{
  "n_layer": 12,
  "d_model": 256,
  "n_head": 4,
  "n_kv_head": 1,
  "head_dim": 64,
  "d_mlp": 1024,
  "vocab_size": 1087,
  "activation": "gelu",
  "norm": "layernorm",
  "norm_place": "pre",
  "norm_eps": 1e-05,
  "positions": "rope",
  "rope_base": 10000.0,
  "rope_fraction": 1.0,
  "qk_norm": false,
  "attn_scale": 0.125,
  "bias": "all",
  "tie_embeddings": true,
  "parallel_block": true,
  "init": "normal",
  "init_std_qkv": 0.0407,
  "init_std_o": 0.00832,
  "init_std_up": 0.0407,
  "init_std_down": 0.00416,
  "optimizer": "adamw",
  "lr": 0.00147,
  "lr_mult_up": 0.689,
  "beta1": 0.9,
  "beta2": 0.99,
  "lr_head": 0.00479,
  "grad_clip": 1.0,
  "warmup_steps": 444,
  "schedule": "wsd",
  "decay_fraction": 0.92,
  "decay_shape": "linear",
  "final_lr_fraction": 0.0,
  "batch_tokens": 16384,
  "seq_len": 256,
  "doc_mask": true,
  "z_loss": 1e-05,
  "train_tokens": 146200000,
  "steps": 8924,
  "dataset": "wikipedia_en"
}
MLP neurons of a small language model. Each row is named by its layer, matrix (up: input weights) and neuron, and shows model dimensions 64-255. Each number is 128 + 32 x the weight over its row's rms, rounded and kept within 0 to 255. Numbers have three digits each.
After each neuron's rows, "fires on" lists the tokens most often at its 100 highest values on Wikipedia text that the model never trained on. A number after a token or word is its count.

L6.up474:175118151100082091134119129100144139146108128126124153094100163137158150069103065075158173108157148119168070145086110141103100149109083082132137130148187142195138156151056133090127094132124074133108175098101104158164112188103122111113073110083179072095128138131093057154115163160121131169125093095119120175135074130140153129138147145101115121167111138116111160119135158127133103160147140147138183129150105147157150169171064092099087152225115086114182112130157042178081120114153119114144140196104105096124127114173172135152189149173173148170119138104137136122110132113121105128
fires on: "is" 25, "e" 17, "s" 15, "ati" 8, "y" 7, "ti" 6

L5.up588:139086125118146166128131182187055153115120131153109161151111107130173129079176120151119146117136160115092076190117140087163128099148116074126169099107118162094098137097140136091121114159161104151154152197130165149186087112114080060138112166094155062140153137140123108072138136151147081086160096084099138101139140097152124112197141134101171124141113097110091124092147103122142114186085070151171080151111090123070142119175135182151138160076147166094111101122140143111176121089106071133115177077102155161182085137129145147145139147108099095119094143085087153089107177193154114157
fires on: "i" 54, "er" 12, "g" 7, "ber" 6, "work" 4

L6.up849:118135094123096085144133143098102126148124158119139102130147133098101128091160142094172055126092109124081151135094087077125083109118097080154144075106170120115040059117087101071135137087084119124127152115172137099160060147060115122130138138135150103142113120124113121132139176159111105126096122173149113074145144176034074110175125158091128115139097143133159091102120194131204120072148144158120151123175130180160133212144094078052127143139101122123132171146165176170123102106141151127166133105114093129104119078196147143147132185123155128114149155168158143110211101132107058099
fires on: "ed " 24, "d" 12, "known " 9, "le" 7, "ted " 7

L5.up280:157159120153126132147115180116145132124111129118136182121099126093101156209069155133109110184130159117143117109069148103136142164086131078185139074105088084093140138167109137039154061128149077185110127088155117140160078063113112161131104109136056135144089153186186109119105133101098166127121157128130166082165081127180127106149141163185125146166181146047119135068091140184162109128116128148109109168130167085178148162119150134090128137150141147181123115096137135108094141168153158104146171116144087125150074108165126112160186177177104154110148144162188098106095151185126185132
fires on: "| " 51, "\n" 20, "\n\n" 12, ". " 7, "j" 7

L6.up28:188195136141154104095155112157132143131137117117106099128133072143116121154191140146127101123092146125166151142162078155177132180096082078134114148170131137170088107104099113123130072090166142148093137122135118135082205118129122115115149122122065081145114125195156217106123083138095181100107151046112133064102097182120157120141095167132178123134096070096116098131179160129082168146140123063121062160175097118140173130064105098132080098197109133140149133123093112165185109105132139099118148130147119113185126105144123090160138153082156154096116149134117144126092128169147141131
fires on: "ic" 46, "f" 12, "it" 6, "ed" 6, "el" 5

L7.up530:139107172104102133053096129145159135080189046175128136142155107102145104114156096049118162149133136089167135095138159113107121128156171179137173084175105153158124104145121089123123143134153171141076118184086152095174099108104141107099146067142123080188126121147131160128105136133169160159135105147079182172171118133142094138131120086098117094129199065067195173115181150068165159126081126115145085114108162144083088126115149171147110170140185141116077095130154169097084141138124153113153143114104116147122158114174110124179143111144139132105170098180148104112082194152087141198
fires on: "B" 88, "(" 6

L5.up728:070212108087122122114166140164193094116129139177075121104167117078089087146097088174101172137084157161134081112186096142097139160122105102097201119129131131141132159113071073095150086163081115131129142069122129135138117093107091123106142149183173136051110144115174101136156105121120195132106100163103144171071118141055133166124153149090092143104193209093131113149144194088114181044145148131133103141182149122114103171143059116103126134165120090115133147104206178143070086094121145109122118147185162103153121104118144089118150151147151149130109126074150144156157158121154123082
fires on: "ro" 42, "or" 19

L2.up7:100121148088099147109095164132139105145148115141079181145079089074098109194084107147072131053114172128180110079136082118114124141064111160141154073105119180149118066173098162139106078103146161075116086151167125123133085101128161136118063091124092116168099109130113159189168110101108134100140128073173136121133102129120166155155103147100139123152112174142122121156127149144106105159152124129147111095142116128060140203161118145156165209208149113129169082098120144107086122088120118141127107127095163184147084072083137097200147181212143177152110142125121110138094132136080097171
fires on: "===" 41, "his " 40, "a " 5

L6.up698:074143090138101115142105125162207111115132078127126133096139100109123092128112104134084107190180172072074120095196142150127099162169084107141131124107109118201147155127121117127093151169147093142131127153127082183127141176141156110099139137070174081135130105134107124150191073117132152139167137096107164124152099145136176139167123096113136106124124155143128104161072157144116095159123106122091122090223085120145149185142128114066105120149174106166219095104150148104095136105154216142153096156124164148172094167127122144057095147159148131124103189110092184135067099120145099160
fires on: "v" 55, "po" 11, "il" 7, "o" 7, "un" 4

L2.up131:166164127100110152100130122119158126150163085159102157224078158103113098081131094137157114070163138061150128124133168126119123132140165126130152123118126075090149158146101164108142099114068126143130141062105186118105153143174150165141161084083075124104111123146061129095105111110147186107183123116117173099112097098048132118110123182149094141146192138160128085142071134157160179142110140229144107152147128157080123117119097102180126174135136058103132129143144127137184132225147163123140146175124165101126166181153102132127173155144127091122119146065144140128147104111073097137
fires on: "of " 36, "t " 20, "-" 8, "two " 7, "on " 7, "and" 5

L5.up752:162126104165145156081098109139126120137102162196144160178123087052175114165157098150163162195127120166157057129135128080098130131133110149115136086148148033153121096104113111155186102127147071138218123118120168139130097134107093136138175087128091111090115144130114114129139161117150127135138097133136124111110137114057146163175079113083114153120159097162132098172115170155125114088114109170187124094178123101109162098148144134170147108168161122092154071111137160202113141116130112168104175142183094107149177150133112126078107184085157090119191116084155116140153164154140142135
fires on: "d" 28, "os" 16, "ak" 11, "\n" 11, "op" 8

L6.up783:123124106109177097102098173186145129100129122143115173185051156134138143100126141143138151158161130115103141082162139161151139108134118151117129089088114158143130062111131130116175086156089139120135103090158120120158166071175113175133157148134163138086128128116111156181086074144153117131175087145100117132149178115091188187149145163077144080159170202135156123111140152102160171174124106211197144101219140071094080117157115091164091143138147127148145093073084174092091113123070107127169112060089165166179110081139152105103119119155115090135123175104117070138155126135160187125
fires on: "an" 25, "m" 10, "n" 8, "ann" 7, "con" 6, "bec" 5

L2.up747:110139118091124162179140152155154112162126104080119121136100093137072089149137112115147154116159176083132169120186059108110060145119099134143094129038155146153154156140159120119162159157107127094157155126167103096168137163134145145105102133076177160087148111126116146111090098090096132101144119112136163144108068100133089117193045132094177149127125134111138114152141067139113100102108144150133102108158136197143183138114093023126108128119170139110176075079113123094102141144096105126174111158149224138116015105126141098111133176195129123148140225100112099092150083155141158163
fires on: "ou" 44, "il" 23, "United " 19, "un" 13

L5.up334:154149065113144170131123108118181077073133116128132134142106126139145127090099138119128088139068164132075112150177148135135114091089139159100110062050119146169148114163052058127135157195102102157084148072147136129130118123146131190173151111130122100143100083146148118222106115135164139146150119172119165109162116127033150138151103113102175102077159170116167132137123181090180168093129121191105091158183052158145142193126148082118150123148135105107176096108124120167094124148126179132133066139199159144171064107186143096160178151125093119135153156142116150135107079080192122068
fires on: "or" 56, "an" 9, "am" 7, "l" 6, "n" 6, " " 5

L5.up19:113148135120084066084109140144181108132145120155131193164114099080167147156169090102108160190146164123149094132090158090107137075117197115160111129113119123109111097161126169128102120110100097120187103077189089131124090075133144165164119074143102144082095168124172174094166086170076181125111124078086129126120160121164145154115109118136103115104120127167119116143146151060157156127107145145176172121159156087082139140119160076131072166147139110168147046082180105188119090143113167085171146107143081167098090070111183096083120154123112133134150071096090109121075138082117090087
fires on: "n" 27, "en" 23, "if" 10, "po" 6, "ec" 5, "ter" 4

L6.up228:150165153098127119153179087126121142135124118176125137154154069107099158114170094120163088126139121117133113099163063110101129087121137130161108080118199101110135137159177175146138149117141133086160109197120120118114150058196201163136077099133110042092115167165089151125106150156154201116094101082072130122116147162146158107137112163138122134117129075117139131092160088131096150094119140080118120122141084078156184168183117035149087114149125093069145112132157135151164143094162141129109136158142125110170112138094116126126164132132166133152111148109152162139083160184131152131
fires on: "ic" 15, "ri" 14, "f" 13, "st" 11, "ter" 11, "b" 7

L5.up788:203150150104150183085128091116142149062129040162149166141122140109146180116143135127090117158138147107103101129140125146139121177050145072113102153107163096113217074093174104094057057092147090182141128141156150091151134111110142167160071123191120121137127097142135043156145119127145117146141171165093139072085103118098166111126128128126108136166149177089132144170103143101120157155169093194132106107144107128071135171161085108106113100166094133117145150027147097145104109092167154157176127124157116085154155134185096174133146135121063071169133127121114135154118120166106092119
fires on: "ew" 13, "end" 13, "an" 13, "n" 12, "vid" 12

L6.up882:142114088134142129148117107117115138061123144155067117179150168125116142129157173122212096188076197210105081095095125061181055118076118121183175061096128098139100113141108144121145183126104112104174161098181105112128091154078057193109134141118197220162111155127135137118075159129143095118091129164125067131139104136126128151182099141160156172087086138128122127141092176077115160125113110147162145151154155143120112178160149055144147150143118115139113145117231155164133106127087151148197152112095141180146160140187111167143173133168104087121113143158156103146143070174093116109
fires on: "m" 17, "an " 14, "ted " 10, "play" 9, "ed " 8, "po" 6

L2.up784:142072121157138172103113184119061140088093090103120139146108078135137155104141114108162195133148121152176122128175128119189114137104180161161159097124114127179044138176131077081158113058112121108130120108148127135101084142067057083168118114136105129168067095136101115136164130121119120154160148102105141129149130112112073140112130136124099173123120147158121175155106111140168135038079110155178175180172162094119147155089102201087158155140093149126137099119101145147097114139086144144128133139125092122100150183194137071074149169175184165055120087091134154125118161175134131101
fires on: "t " 13, " " 11, "e" 10, "a " 9, "own " 8

L6.up608:136101167097168135153124192130142156116139091146097122119123160124114109099174073128101086153119093091107106114144086139101117100113170121140104073111122121136112093127139120086120160118209142099086146108129141096181041087111128134153144065118154148128097089178141125139153154115157185102124093127127163132158069060127125111150149095157196121128106162096115076158127113197108162125154125153117086100200088157105119136115124142161156082121097141192131067129104092141083101152202119124132164120134145123192072096183229139152151190157149168151138130074154166091122126132130095110
fires on: "or" 29, "[" 11, "i" 8, "en " 6, "0 " 6

L2.up302:112097067107105085083113129200167140128156132152116124185079177162108115131069068121120124075143117071183131153130179164130149127104128126160150117094111125100153146118117082083095146128104041101138135108111198150078140118163135133120106096125148120122035133179096097122142144165181158031153094110138086147110113115107109131152057097101137143129115213173164064118064091114144138108125138230119178164144100148118101162112103117150124120137115136138089140155136123154180139127171109120194161140225134117133086124138169125164121118162139167180138157116115104112144144149105129094
fires on: "-" 20, "u" 19, "re" 10, "e" 9, "t " 7, "f " 7

L5.up813:103135124150139141136124110159152124101106109100111178101092123070088112116109098099132113168172153112083124124189159112111084123105154146093085170140119136180090156134173082103160119173188073090122159124200131144157160169159101123116105101102189100171108126156136110159160087126165105119129104094135132114168111110102130182226098118106096140117173111087127088154109144102140123186165127161127131056146070089083095150073175138182117074152145108149175042097109176088134092072103137131179153202113144196189132142095103122144133125191129125184184186152185116120094125139169054112
fires on: "m" 52, "em" 14, "n" 8, "z" 5, "an" 5

L2.up525:126112082069097098081130213146138114124142074165113085154092155155149106074156145098105114121209134125121107101123101125117129149158157185146127128108113107072133119104127143106105132071158113125140046065153142159133168136185048066134186101135127090159076123087179210092180098127135137136155135156104163175116130153168099138071114152069162141110173194123116122161137157208202168073072143204157108123139073100101118117091084122137147172180128085145080115133117086130147134170187144148107165131122176147126131100101117092124111113128095116111105126116133153091138121147078153123
fires on: "on " 29, "st " 17, "On " 14, "of " 14, "d " 11, "===" 7

L6.up425:127081105086099061130143127152181115098109131147076154103138129156082096111178140111129129170181155098132173112081093158050121127138124052156151098157100117155163110108114141079140098141140149083229125127130183156120041139180157125140128054109191134082138121086120202151069129125095090134117107107124117160094110124118116140159081151148167089103165130116118130112101118161192120153142146124111112083146142129156150079102129107178144123153115142150150085174118111166167073149175099120101154139190146082101097177133099068164140138105119150170117112070175182054086140164101121155
fires on: "u" 25, "ec" 15, "p" 10, "ic" 6, "un" 5, "c" 5

L8.up404:114109086131126116111061102122192076157086110088121107124150111141082101105136137090071177113129188125143085118163085145152055112074113084181193162108163150153126171098066144110172114106127148174139095132132136160143131155143107091140147103135199094164121143122183144107170159142169149185117083150109132128136107146152107121147081109131108110081150150140165117127159091153203168063103145143138133109147111126123151119087101112123085107097105168108132071069092148091072121130156113081065156152086124132097034108181159052158167169216103148095144175133154139208144128132131128116
fires on: "e" 34, "it" 15, "iti" 12, "m " 5, "in" 5, "min" 4

L5.up484:213147120153159157165108091135085159098102111174143148167131108105068134073162086088090060091080199146127090130178164117125125127115140104162146124068126138123157143200143149060094176134124125147147115145164132115180122127112143164127110089098074181140068155198097165126114130157140126147112169143127116088081097131109114118121148096103209148143137217127143138111203131112127125140115156121124106099114200112121173099069160101127139115133150086144056111100184150145127101134124155144136097122167162133149091118187134094159126160110164153129152182156145158119121106181139081116
fires on: "or" 23, "ly" 11, "/" 11, "th" 8, "bl" 6, "li" 4

L6.up111:130126142075106140178096153164177162181155092107170099111086150100139053100183132136040129144126152192144113141125141155153127125141057075146088121131106121125169122157140130115181135135119115122117112124186078150176133134151057159095098138142128143165089098126201116122130129180185135120135147089091144095109128123126149092103159137134093139133135173103124118105123138196167136163111112117145147090173099116098117124070124144079056122124143099157173123082127102074079069125140137117135172126095148172160046057146166098205191131087112096086145102123143099086094161133127157139
fires on: "al " 20, "d " 16, "o " 13, "un" 10, "ir" 8, "sp" 5

L8.up380:115128136130125154114078176130045157128128099089170139172115114115060113107174100108127097161136159092092129061108114058172128123121115141152180141123125122138122076113112112090143118119089129151160121173169167122159092108160137166072143100141128159092135126139126154186117141153157137176082098104174110088125043139093189122087033172146083146109111139111114162056119172112196159192123098129097121156141144103065120144100145079196155103118112120089132160114133111152111093139117147141162120132088132190123125175126107154166064168047137143100171173094112155120131124133102119164
fires on: "al" 21, "or" 19, "ar" 11, "ach" 10, "ac" 6, "th" 6

L6.up81:122159105143085113079057107134111117144049188132084110160107082137134101160093107106151149187099133165138115100124100080116079138138112152129141166085146081108153160175135167110136103113153131158129083133088130115150174116075128119064130121104103148084119114105191074096118104126157135141139164131105203122186127163114113122149155094115089113119129107104126120151096151082105116133115178111158143101158168080096115122107150104172135104113175107161163107068190123101094137114171141121171130136158129163150135138139183167140090176086130157093158185103120061129167152139121116089
fires on: "el" 20, "s" 14, "is" 8, "ill" 7, "ell" 6, "inn" 5

L5.up960:130126118154153169065157110101102105095086114100098102136107110098129118147078091139138145162128130145187112206163120098167134118150121119141098108191082108147092157125154109157137134136123141189136094067120121143165122212137149080081141107099091080149073124087114178171103129164183083130155165116112100159113185154127102103105129130127131176152147138130153171128135102143142148118109141146162168116127104140152181152140162114134123126168081157149172126120138101111134110171190157107098165185100111149132177167139111149080096125179142096097136117151157132130135126110089122123
fires on: "al " 26, "t " 15, "at" 9, "ge " 9, "g " 5, "a " 5

L5.up510:156157092133107093141130164073167141070162108081144116108071146116167158068149066146108151187105145130124145149105142070127108113153146102117146115120134137151137157134137145130106101100157083178178144082118109150174085154151127152125083146155124135128053152192119140182134141150146140159137173104121098069106119154178176190125121223116132219123142081155105115122119077096117099071127087117174172169180161136104118147154189107123021158202081122126119134138115063116122082084076137137105171127118115111097125103143147126164146168112140177109111153108096116151090154164161083139
fires on: "y" 28, "ed" 14, "d" 11

L7.up829:119133084166106096114166108140137150114131143083144151114134107117124155131068074127137113140172202124127119188112133094095109164042095101134113078161174141109105159148044095125069099107122039070138131149146190198176145161079166084126085101129150146132075162165141120139127097100158090137131110126091125116074096111157140139138138201111122154133132111075139160130144181142131110124156159156165141137154149104140181146114118152146075203235106102106113116137128148087114135070163145161130127139179109169121134103128066123182119160116095182084129104147112167155061077136085119123
fires on: "it" 20, "on" 11, "d" 9, "t" 9, "er" 8, "ig" 7

L5.up821:162164115141074155135127126080156057101142129160109152149065121108063120078121145092143099169167158092152183167142043096119097145118096088162129139103166118191155147102180094130068074139146088133135147089107124115124139113125096079123090146172204127122145106113119125172106128106174073131155061204126116115144123176077131129159130106129105146151114152131130077112140152136213156136160123180154116105172084090062168080162125101194108107111125133107104072029111182118140129110121152136220144117198112141169136131131152123073155067175112106139132130102139104110089105135144127129
fires on: "n" 23, "one " 19, "en " 9, "an" 8, "New " 8, "9" 8

L8.up451:142142135153082115126112216098123184155131139146094156176130119070126081155122138107123065223133154057106102111194123161095146107095164088179137138083170088129095131154134165110111103092184146098167124166136168118148104122107075137144054107139102126141109135093134122141100109134134114130188084118148141138087114129112159107132099169138133167100185156099126190124131126111158137130133153140098105151132133183112153059131145107147134114130153179141128087179140137109170104122159076152131188119200125129180135104158165074153133177112106099149106128181143165089084137152098138158
fires on: "i" 46, "u" 8, "ch" 8, "c" 7, "un" 7

L6.up568:185098151161140156091097191090159125081167115115089074157170081080119174130175082134126120149121122114131080109166098102137115144116164135107091145181176067128167134089090074166132093130115106179136132142098172129154135111074122155123173096150129105078140075141091126114167092124113149095137062068120158122144129162131123125114121085129128113126121117082106130129126132138163105143189097099141111139096109129170183124121081108113065104138191114121145145109156162147162138091114092176126214161134155156144136141144107147124099183141141125108177202078152140082135143140106087071
fires on: "und" 32, "d" 29, "\n" 12, "os" 7

L2.up169:146148150088053104113066161140143083145203109131047114175092108155136089132140119102131151091095128085083171148085148151092125127144149101123128149088127157123131080176098103122172149109120071077146100091216140178154094082133131150149128099119103108176083116101186106144118073113127118111184138151155124113101107146136161118109067111058174072150097158096126129160057172119150145095127117134074095145167141138068129108127146109100160142178154133134181096137094127110209090171164075097090107147152146158144027110100166105144191121149166124186111142145132166134113185141101134145
fires on: "===" 62, "==" 26, "," 12

L8.up914:063149077112178076150162105183159133145110142152101142100126139083103051096161147136098165109125143080130115060166138108106109152125128112134134151069141163184167123189072138145127156146112108143142136094142178150146165175141081117103096128118123108151120144158111138142155114155156164136134049193086103111079139138115105151175078161140150152152188186141131123138092142152161172106124124168103098122192141070115086126163101125158073151159123108135117098160104129070155165096132113095088125116105132157089105172163151142103141184179133137103136164123181137181155081124089092133
fires on: "e" 20, "rig" 16, "qu" 14, "te" 11, "ug" 9, "iti" 4

L5.up656:097099091065134098087067152158146088134147130116114083180148156106119082078070111134098181110144141095118145088102118149077120187100169132194078107105130177124173156124088072153157126184088115137132110174110201141156122103100100160124154190150154095117075180126152159153098124135171102118089103139104162182188137158147094154152115130112150090074148149125128161156135121176152157130156154113077121142146147133096079125113162179184090190093138171126198103142101083064117073182145120102119161132136204209134071071157102113133129114160141052152138105160181151161124121117123182108
fires on: "O" 36, "is" 16, "or " 15, "and " 13, "i" 12

L5.up140:060112160137171151174156126106128105161172098139080087158075142052106144132061097138127128131166130129098103212119101068090116119107138166158148113165073155113112105112161063159167145127167102164152158149124191189166087197151136164123146135090152155096090107106111117198121158143177108120155099124108152151158107155119145116118102100120093120103110097082112112084160123157143133116099128158149110137092078150167140192113136119171135127128108129104129168066160135101143108162110108122156199138151110199197109133123115148114099099155128129093142107101116181111084113150083074146
fires on: "r" 25, "Car" 19, "at" 9, "Ad" 7, "al " 7

L5.up282:145092129146144175113125129113134131103117098142128169143117111113094112119154117075185062121157141065152100160095129082170097145124155113180153104102152071110124097157152162110108099154169097108120131067158130177162135059121122110109096107092130106143096145179180123156082090149106146126182170099133234102131054085129156135131110196192140093098115146082178169089120162165140102148135154167122160103199165102165167177139094148151101173154072189107129075117162142137158166097133117128171157138122159109065123164149114092178176150097094098104170141116171125111098184180138117084
fires on: "\n\n" 77, "\" " 7, ". " 6, "\n" 5

L2.up805:139086072136142149108105164120182115159089182128129124120109116145085151178124115105092154165078201108121108148114139161142127178068072114115096155143135178092075054136094105092095101093123059132144093088100132126172147142089118155075200155093094164142128094120163095132107107173199125110206157153134117148047112091153111159111070146146099160159081204115137130156153133087087148102137169149123098133123145138099104149106099083093086162148128111114128134151168112122156110112168140077142110151201111107171103128146133102143187139130142122073167097170121133096095129200117089155
fires on: "s" 24, "l" 21, "ard" 14, "it" 11, "z" 8, "===" 8

L7.up213:159195106128147123150137175204158080140138135167061146197125129135157095154162092153109152161117156153113092115168115168145098145094135115180147095118159082120082155169037101119153159110074139115118174086161056114112130098117135136110153108126103137069100123170136139110138189131162162116161141110066147168154117100086078178137100138132133068114171154141135107067178124121137148155133110132136136114160174137160091175145114116096090067167125141219131122079132056145102070068138081118118136098158152099134123075181101063123144132121133153072147136147174137159096128117105094139
fires on: "ro" 37, "ere " 12, "or" 11

L5.up580:094141138169094059112057145121123103060106118172120190168153117067100166106099052083084137198185135159133080114086119111109108148158093099189139197168140095133089153159070152114108093139182091192131077140139170111122081086131097174096084137131158159111083145124183125145138093131127115058149123148121180065123140113146079105156118125112099114074095064175134137129158166145087143150161165087178130132122087131135129122123129119159103078154210115143184106149139101183151131120180132161100152109191075140128154129161107082151111146110108123130133127115145150106176156152120091111
fires on: "s" 28, "d" 11, "k" 10, "ow" 8, "is" 6, "'" 5

L5.up754:186094154146089102122047138158089157137126174161150142114160125106127078105161050127173075189121112130096122095097154071059077168087125147195127113101186080123158126180161121119114123123157134140157117155154184157178070095129104147100077139135143095082150137103183073145068127137112104126106121143101172120164133151053120169143124087057130142096095151142125135072119140090164141119116137147186087144102132147080146152173191124169064130153143102176149083150147149170101083116198146138138128115124134167113164146057075140109068162159154092146117088137138142107170180161074106158
fires on: "op" 24, "s" 13, "g" 12, "d" 9, "l" 5, "y " 5

L5.up31:092119136097107163110087161130148055144150039173150080133170107047129075134122088132179074161192124115130072151134118147080091102119175147139158111158141139145159110149106105003125104117178108108153115084144115116198155074147171138117112152108120081154114153153088165087132155147113143090112157141058156128133108121101100104173152165162183122116151116080196112091183149142155228147158110105140140120115134131130050149150093168138088118119142129108155156110122135104155138155132119072186111180132101134110085154114139058124139138107167106082151117082142128121089210099103094092
fires on: "(" 27, "was " 17, "a " 12, "I " 7, "oc" 5

L6.up647:151161136107075112119092118181158153057143138120114148128167150115132098106105091115092138127120151110129123118125111151095126135123054124110080149094144098140092099185143133124113160107115119144118059084168077154164095126079135137152092121116169175085061092163173148177141155159076139152144111155071095196066105140155133124145116143078213097100128145154124125177098114203143156102164176145100133138141124156131121146146155130092139126131133092194164139160165134083127152095143097121107166119162181156156084164130152088128170101115137173169132184135147097061123183121083158157
fires on: "===" 76, "==" 22

L6.up861:130182146178178165138111147156084122141144130155123141163162102110066194140059134122124145086048115171131134137082107060143071171118111124137115091141093110149115127183120129154162077163156092105147078140116171176162115100135140186073102101086165113104141140138115156130098118137089061158132117098052170150098112074099132097150109175106134096149130139120173134142084184134170129072178121086125102124166181140147163132148156147157136134080108133150059010134109091132139178139135154181113133124213086143141129125143141112126163122120110168177152121132095083138168108135162145156
fires on: "s" 45, "um" 7, "oot" 7, "em" 6, "ous" 5

L5.up653:112189124079077114119084183139112080097105090185130117183108068094113085136110108136134127121149148121165131068125082160078119146117104081165108120162095114146118132093132134144087108111140095131156118118119086193203147141140089165084185166136124129098113149101123084098142195142207078096132088142129119162098149164132098103142075132154110109069128077156142117145145117143103187086164156147207151097134095170139102081186182140180112102060199095081105135102149206133166137087155122163115161163127104132145163084115099134116102110144145143094131158135127114108139156115117142176
fires on: "ation" 47, "ent" 13, "ment" 12, "t" 5, "ers" 4, "tion" 4

L6.up561:149137121114118153156091084127107117105116144093122119143096120099043101209177117090092108171112126138128106089098057141102102159141077154105123121172104128148106133119092133148056181088171131123099160143154145122102088103130131141097167114182155032129133139107185104122138073137103115132126208141144188164091049102110145111149101152118167143136109098075103112098123159125149126175207184116107093137127156115146183151101125124119144092118152161177140076132138142104126089095162091170174096116146125166125129136120144126157119181070135107093135163161092138093205163165068127131
fires on: "==" 22, ": " 11, "or" 9, "ost" 9, "ill" 7

L5.up682:107090143088137063122109190146160103172131114141089134169118143114133107127153028116077141125145133088143099065132114062128057103173134118178122074150142123142199099185114137085134118151182171154136083078155186123151115154127104130059152089106061119171114122146092140092064103140157145130088104149158145146144102194176129136164107103156138122122141094108137139060148145072171150154120104147146086140104120114110079123109157121158124098169124124128119166124223103126108131123164106126133171172092160185141088118148060131138120152193162111098154151120110158118108162147098158115
fires on: "U" 22, "at " 11, "O" 10, "B" 8, "d " 6, "a " 6

L5.up833:111063106159207112084084116140111115108187130132121153160163134092082105126111053096078139114126151136136077117115092106123147119089121137126084200167171124147138140149108082119113156173102103175131073120114195106194094170134104144115118146146144120133093117069092113154138101105153088080138116145053169137149117138090094135144180141055120093124153142118156176123113186112155143134126187113134147092155111148085138088173095147184122107083154147193106139096114099128142146134108185205169099187191099192171138180145089098151126091166101194178188150143120141153148098095140060142
fires on: "im" 39, "y" 13, "iv" 9, "um" 6, "num" 6, "em" 6

L6.up5:123108069157138125162069093125099086148119122166100142146117111204084164116074095084136184096176178083120088078152136132076127155134129109147145110086150119182126124120147113143132150098151087143147182148123128168189162111079123175056104144149131180118091104099132138131052164153188127157168107138062166154130111130160098120142161141151136090124115174081159123185129145100112152087131143147113128115165162143129097102089123063130093087132105145111137103163118079110122160059117181073110161154199143146088129125157143104120102100170115138132130120112103105153048134165153084152
fires on: "l" 28, "en" 23, "r" 16

L8.up847:066064113097129072105103134101171169125187131142141125126066111160143139083137077111132197173170096158164087125142129116152136178163109131117109037139144107142140110111183150070086099088101121123145136094084150138171100117165092130183105113115161127163109085068149105126180123112165190076127123124136165043138145160098137167156115164135140124128124140170152117146136145143127091109125116166166061132133140115108133130134095060132111149172190123173168138129105062134094147137104149098084140110153166124098077121076153136158150098133082157121119188119097129114105166164162097126
fires on: "y" 36, "ain" 26, "ir" 17, "own" 4

L8.up305:162095158100143141095127133154109141125139118168117131133114155127163137132145089189124082146106169158157100151135114120054106070139118158123051160068113105155153148159115064115108087136127143119137116106136111080148137116133128085099117153151122175064098150165108089118105168206122110153150088135104150103187103127086160146136128161062170119167168145187136063133124134104180148115098149182151172123148165081158132063139130047134142089163141081146157126098138124131105106165151131138156093101190124149075112135160154056166101140186138123075137121091152115183122162163126117085
fires on: "re" 29, "or" 14, "ou" 7, "ri" 6, "un" 5, "igh" 5

L5.up27:152110137129152151087055175155096134135107134153159162160159113159064133146123102127130063123145149100084119146114176109139101120071142075164163132142159083118136139178117113131131147147172098093168111096160143097195166093110115171101128092093140174140093183159162120113118188155157103163085112107162138133114115109064154088136084109088124147095119112093123135092146123127240133107200145146086105079134144160167130154119177080134152091148154075108114149128191145120149083089115077178149122112152159218117100093099133164144140123136065094134164146103160106092194104117098136114
fires on: "–" 21, "p" 16, "am" 13, "th" 7, "im" 7, "or" 6

L5.up541:063108113102100153136099084203160148154108113123096170119144122134203093118137131137140118137154158094123148110152112157153127178109130173122148095112171158128095143186072159119129065150073091151108141141151142107088098074160115130148131128148117077084071125121138169113126105158156210141171141104141170135158118101121175111133050126125178106108192172134144134164107136106126121152124125170128135133190102081126152158062151092149134094177186178222144065074086090144146104149128107059134126114103090119113123075190129086104122143135132145099166094131041164102141144117204092087
fires on: "f" 15, "en" 12, "our" 9, "ef" 9, "if" 6

L2.up187:070109067107095119124141192097107079116129118173107147129137154105059158091111135158162120135097185064147109130116115129023111156109107110147125105109142148081129109155113154108132073109145073099156128096138107146159133097137165170134162123117109064142147102180110121105121096116170176102133098096145121135148054131140112119181115179116156114181171172116140102120112150166093134159140115195084142165147112145081116101127070088204092172131174135110119125112198094142166140153089094187191157097157118195154075100094130127183165133136174146123104135115100059124127137156072143072
fires on: "to " 46, "not " 17, "t " 13, "-" 9, "ati" 4

L7.up467:158125134122134141068140141138124139177162064138067082146110126107100070151169142102154070142073185172135133173140109076082116158166113112117135117123154142124115094135136124147133175155152133164112130107086151126164074125097083094165194112122144104109059174106150141118104177105101139103037137127157155084161074125055116087134109098062175162131107134104144111138178126118173152156137146082108101110109105112137138140149129118151131098133120141172195110088150119089089100080172144115142146111178146223193118124154178117095112177156144161138127188077161099108098086135122152158
fires on: "el" 21, "i" 18, "le" 13, "g" 10, "or" 8, "ic" 5

L2.up577:127147144148075156154107128138121149099100139148157222137103101120092146131115128164172086122171175142127131073101115115151157169065108090146101089124068096140121135156134162167084131124150125151217132115077130129169139089107109135116118095125085153076072128118074104142170084139181119161153119116087129170078139090120137154146091128064055100094140100134121128123108084142151134157125116165155098143146138161108124111187137113169125168153090143130101070104102186098180129130136079108101156205152157163158151178146128076121114115160157111081148117137131089189134187183114111105
fires on: "ath" 25, "z" 11, "tion" 9, "n " 9, "ment" 7, "z " 7